Weights of a small transformer language model.
Size: 9 layers, width 192, 6 heads of 32, vocabulary 32768, 10.9M parameters.
Architecture: rotary positions, no biases in attention or MLP, tied embeddings.
Training: a variant of Muon for these matrices, 672M tokens.
MLP neurons of a small language model. Each row is named by its layer, matrix (gate and up: input weights; down: output weights) and neuron, and shows model dimensions 0-191. Each number is 128 + 24 x the weight over its row's rms, rounded and kept within 0 to 255. Numbers have three digits each. A neuron's up and down rows have the sign that makes its largest values positive.
After each neuron's rows, "fires on" lists the tokens most often at its 100 highest values on Wikipedia text that the model never trained on. A number after a token or word is its count.

L3.gate12:152122105157194128171092132093151136163136071141118100062126162144137085151107131104156152161111092155087100108143157124119116099125111117121142118132151064149154112113136141100151121135107128130118142162115181098127131127086122163160132114119159122136096108149123187110142104133113108151126133104128140091150135077106110148107189150114126098132163105107142163156092113118140121133144108127061085135136138139080098124108133107118126173109124132141150116119160116114098131150153119149139175122124129133156158127133100131141133120123127160124142110125099103149148134155130123147
L3.up12:135121111126120116140126132086091146136166131124150160119118101095119106136140093134160117132114150097133128083100139116143146129089134086136116075153101143109103098127097168119173098108114115103119133142106123149155091088110116107158160106106147165124122117160157136126114116138096187063126171121125134137098049131124141131094187107128117119143165087095118120145118147124122123126138125149140155145118114074112148142180157125117164157122097128101164138141109153071163130140112138179108130104143139144138181106131132127150133115114133104139108123171136119131137120097115156124
L3.down12:108105138094145139109139153166158115121114128116102113143134116158159157125099169121114122143144127133115113159132122104075136152158122168121128168125153101156114177156156110133103139123129152156132127111132117146117142163125177129096114128130109102147145133122119086129122133139142096141138094110114147109105185121146130128133065163127120118148110198107152128108155118110140139161118129091168109143121135190125162115078125142162150064136148135142117099122118115166136158127101110124141101149102134141141058127121145112051121128151086122107122126100166132157117127156116126171
fires on: " for" 23, ":" 21, "our" 8, "on" 6, "en" 6, "in" 5

L3.gate302:104160112148106124104118115124137160120139113167118108104090114133141136141120148146124137109187108138125163124101150113133156081107142153128118142147111143122098135141157112117090128164167148120108122161113105142115165115124142156080177088098097131075135152138125133077118105150121085111085126134080188123180129122120123112151095121109155149087173150121175157131189100125117139134148142105088099137103134101142166135104134114096136121157124103157120148108093118120117127141122093122137161160102159083131138152145123142138122112165094101098094147129102146128130132159152107118
L3.up302:101138109130106134104117106132166110124151136114132124157134144158134096098116150157214140157130153102179120104167098145110122096165147143088123135134134169109071140132123119112147139092125134107122144148101115090128127148105139148124138132086135119156139102124111130108063076173150121126123133114091139152140126110092144131157139103112122130113156159170130130149128141110120139119179124121154141168171112121075155126119115132165125161099098159141120102116123106135133065114138158114147104141146149113137142124103144112142135140155105092152090183119124110154104070137105102127
L3.down302:127107168109103108123091134146128166152114147132151125086096145097136124132122149141109110112101089149121137126143082123112115120134140086115128146167124122095174144096184116122099090111130135112135112158160138175122127105148138159128097151151117138138118132126121139105141099104136146094131114120154078121134100114097120107126161129099157112164119070144115131140162111125098116111147133121137177146122133067114103098092137160105148158179084131118159089159147144139133167131121087143162117123149132158117122160092103150100111099103140140088134092127140162105136166086155082160
fires on: "3" 36, " not" 20, " all" 12, "'t" 6, "ically" 4

L3.gate111:157123153146129136121135142062192121127148118128147180123116144088124118116114147138166136137090132143113160113118158102132131161160111124124080119133123180140120135147145174171124141099158104143123143098122105120123085167096156093130104134124143134091117165106133141173132150119097156127171164087127138166135139094141156119104109116190071125140128122096173128149114142176112100131083096185104121109120136167110112132142146108119105132170135146092166134134124188113139118169128116110144141163130129113152119104105146128134121113139119158142128131140126101146124153136103128143
L3.up111:165150163123155110127137154127120148106103149093102114120139138133121156175138147127147125064105091083104161126116136151150132136163166136122098143118142200145131152125152107149112141120148142115118147134150117110092141131123107093122129135114131142157147163096133142179115105158089134092113166089148142094124096091139143140120131149137107128082159132144149109181084123187118120083150150098147118160109094090108119122105099161156119111173138177104152116147181147129106112132121127120121159145128122124121166148130085121150117136126114145138152161170143153140120106127127103089
L3.down111:101108107162153117134113084113093117161126067156141123125136122137116106134103127081089106128156135099126097135121128114121117110128143171138124088096122063109124079102120139094148118120121108136140138115132172130133074157136144163132123164173106125149149116160099124063124112123142169169068059119127112110161154117165125139107138132140175125131116102163145142115134085094138111114136159120118133101091132087128156154118126112125156139122124102182140142138126107107105132132145136147128153144140143164162120107126170158153133168113141111152140121157133124126178108138108114113
fires on: " round" 20, " DF" 9, " Division" 7, " MF" 6, " NHL" 5, "==" 5

L4.gate516:103095072132136135126109084111116133147130114130157070118125096159083137114061086142164182151111124155111121146125172079102171154129097146139163139167136125142108129102136126136166155097111160100102145102118133100144126111128124103160138110160129100107175152136146098155108109113120101126136103097118142150148133080127142121151132147101128095148109150109151117130088119095125100123116126147103122099130109134122112113098147093098150110167124222111117126091132148150134168108101135130141103120143154131151151135150133123138114139120134157133155082089130151099126137128119139101
L4.up516:101113168132099134120133133194115102065133102159125174145132109138111141091112082100111132109143084122127113146136119097107138135096134110147135168147103151117143103195090137116147144162145182138164102187158145123081113177093119112122112110137074112086160141095157097150108137159147125121160140137124107129143131124097119115119085102112138122137153172126136102111094128143110149107115107118149125109117146127120132133184121121138169101102131150134115140126113144088155176145109083121141115105119143115120108146130154065120146135141136096158123134098135140135125127111128150145
L4.down516:123155119139145139104138089094139160107143113087128125077100151130085116123104119131115148134103147136121113094126103142126155141124115106094130121142145123155125144105159128153096104149148134133116155069133147130119177029128083095147158117106175142112143110180147160098093118093146143145145085082126117146142149138122134120133179174139097118140112142113119118157132148136113091111138135157126134119183126117128099121143151086074136112134134131120084121111129110138116097158160190109123114123099146145151135099158149120141124154151119154165123133089150121118150126159119128151
fires on: "'s" 28, " of" 12, "|---|---|\n" 8, "re" 6, " de" 5, "en" 4

L4.gate179:141137110119163146108195125162108121129102099108089108167151111106138124120128104134131142159115127101122054140150103140144144112125134112168099145134174118122187130142116075128084085115076117146170146133195094147128119113136180134096101123151143112108136131135174150148127124119131140151184145126122092125136138125090130137125152117118161132159092127139172132145144134111111150201142147152149142104104122144150101141168155160119145107149121117142140136093138114114107101128158143095092149090144124099112119150129116159149101098132118123163140108117121144135152143105116137148
L4.up179:117140113106209152149136113164146089155113139143124122089132124096079115093134124172112102166131126114118101123162128135158168131181117140118096136110105162155148133189126110141120121135125152091123119099162133142122125137151157100123142113135155112121148129150161131102120140140110124108169138089135112111108139118146143138106151111105105070110064166095119099165118107122129102165118169136124125124118162145113126072160144100112113149155125099133123149066123131110125111123165156063151126142118116125157124137120135102120115112112095094117156153118139157088144156147148108146
L4.down179:122132133090093075127111159132113127120133144150158128142120135145139101177102157095129153086120135131139152107102100142096105152088111123104135134142119118070132147137118173131105133132114107150141137142122129103123133151102127140150125157155134126171106187131112096136130142124167113142092178124119122122101132152138119074119122116145132175089133100126113165091121123157111140094159068096131128118141112094114158142091107152130144139099129121129141118179126147124174139121107075186128117122117144187103134129168146112111149166138140134167115094109135101157113114078156125081
fires on: "ers" 15, " made" 14, "s" 6, "ars" 5, " thought" 5, " people" 5

L3.gate630:155173122145152104125126108105150156136143125123133126108157103140166156189081133128162158145143123140146108097146121096119149191106120142142116142147129101096106168184109138143144137118114119127110121117138113104148123135143172139121091138137169160082137110108099127116120115211090149122142095082122113119128135151126134151110099125134097127126105160090147179111110124112101129095150132157149141101161101143098126112128083127147150145124093082149120146157165140130127142068145104109113148088146138142118135143110098131136153128136072128125125166108142136100111173141100137100
L3.up630:115140121111139110103132107152170151146131117100130109155118150118113130132116113084099112146100106111132198146106109122146134143120209143098124120126109191115134098134098106119142105105120142099134123141127100153126138173163152140183116123129118143159137093118125129119109108131131120121129118094180124122131099140124140132101103157116143109124159134097145113093120121164100165077168177115133175137139125114113069090133129118111152121119141116108136110090166156161120132150111162166110142112148161136104107175111146091132152132097188150142170119138113130135158075143147135121
L3.down630:101141134123137150141140114073103157158124128158106158117136119170123134133118118141132141127153134109126113097165126137126113129110067117178103147119149104096164169113128167140135135142145082115117125121116099126112109074127117137096100147094090114153123130133101109128129147151122148126137111149145154112128152157137125133137135110155128120096094158163073148133169104100143099108148151112163122128159071118151137168139099160113125155117136130164110165145092080109132133058155121116163136126138104127146118109123155155132131101176065076132115139130164104136136176091090126145
fires on: " was" 26, "0" 26, " career" 12, " “" 4

L3.gate579:114127119135110129083133118150129137127096116094118144159139132102136135122062125139090102082111166124145139157093132098109112117121136111107177113124179127136126111117128107136151158077129172131119120123130102073115134119103107111123127145146163074128133134092133125122134163141091108162112063124161118114129112115134171093070139152090080090151183134133138135101079102117122119096123143166107143118099088143138170105122131123107158104133121119089138152141136127133139194126091123135117105167127145133131165148125099154132142148121113109092144143164123155129124129091158114137
L3.up579:143158144149170138095156105152122114160135093103083141158125054093108111143090131104125124140109111173161198104114171099110097116126103152118133094123171128132103131158136105079130144105108114135148156123135120081109120159088112149121120087147109111101118150135127094165090180150103110103147133115119122134108089071129117118155111170142098139147125125148122121148119152107121112118140123089125151126118057138070169148165124159130116099135160129120148147142142134113158133126095141137148105127151154133144150106098150117138120138136136090110132111100131146125125118135127159118
L3.down579:128142164100115110156096131141122138145139088180133119093093164118115120159176112094142133150132109118090097107102084147132184161134134109163091132116110096157139113125113125124135139162123143125123126171097153131094106107090140141158096151093103150141138125163150101138109135128126167108074140128108144170132086156145097143151141117131109141133131138115109141134162112162154153145118171112153134129126138147150106117095110088136126094118116111100142048084098117118103132115124149120073133102106146112090118098143126179104131119122104159175167097154142148129119131122129121153
fires on: " its" 40, "'" 26, " their" 17, " his" 8

L3.gate207:153108128106164142157147152098128134112128107099118138156136119163100097154114088143139136134144130106150130150127157130147109128154093118147167145169119110181100118117135124116109141146130149130134117163155130118178166134147123105149185162141140077107119166120107142133089125098153115071090091113128137142081131142154142123160092107142106150127154160129120155133117120113147157176137139100097169156115082099088140121093150122082089134142113129116159127130131125163183130148121113178112069114141133123139134104131141128135082141098157141147152103098104107106125100095142094110
L3.up207:152137123124136132125147143126149114125105107147131135136083134070141119154076128133110145178149136049160123117151114080111107137120113152125137128177086114098133163130101149129165116156118133144110125128135142129127148131160108071131118135158103117146156155138097094144129149145126144126105120142162096161099142144118130142184106124134154153104176144140141150073065143154138145118152117117141092114099159105108107104157170099117150135130111075137145077100164091109146116113130148159135118142153089135124120098109106116126154130148126114128144111115098119121103113152092088087
L3.down207:069103094094125125114183090134109142084147150120093102124166145161125142143123124112140162110102164167110162130175143130115131112115122096115123108133164119094075128155115157172146157148107098115127115119136117069137131102134127133137157106132146136090166107092147116084124105128129118114178104126074163128118111151147117149110131128093141086149119105117141095130157117084146103161117109115099141105151112144170128127100104153099125157164171101139128126122141146125111161139120124159140117105140126175112145172157131128111144146138108157107112140127149099161151145101187137136
fires on: " this" 17, " its" 15, " League" 13, " Architectural" 5, " Education" 4

L3.gate206:139099081134103116117124145106124152132148112115089096070158107151079149113136104113084122148174128102120151177172181157145165066110169148117093157146105145124117083169157143146128155127119174144148102138125114174129099145108159138149106135124160111149109102114128120111125130131146108162118139089116128129136141127106136114119117147094097128192160110140147144148115139161121125158119131102150142131110115167137157132148154160119128085120114122158097156144126112136154105096142115148162134126109162055119143131132185143139132129111164134093103131121138129108117142118120155139
L3.up206:135136129123152116110117138112123115096154122104098149142172114168112136153128104121087092123143099157112129131167169171170155068142102129113123152133118151152107101105175130126157101147141146162141140170088120176167147103173096130134136141100144149185159132137117110111136139126135133137109128110138154104099122126123138105153089130127161125116147103138143130145162138197126096073129104125124131144084124162143141132102107115121078114123157118179101153109124130121160156137070166131151083125134104149100128088153153115130149127167166133123127130118090118120145143127122110165
L3.down206:113123115135153145137130161095098124129149143157119127102164136111149132135118121112085117122158125136119148146137154164152112152104130107118108152157125140089114142154143136174116117165084157118134185176148100146108104118138119155123124117085155148158150095121139153129126127147146097108135117102117135130090106155152120135139096136076117155140136100178132108160092092186109165120100158086126113124083153134098075123117136117109086103099134114159110112173108098149122132087132143101149141148120133121158153177115155157145159131099139081123078073132127135107143106122142127087
fires on: " V" 34, " f" 21, " v" 14, "V" 12, "v" 7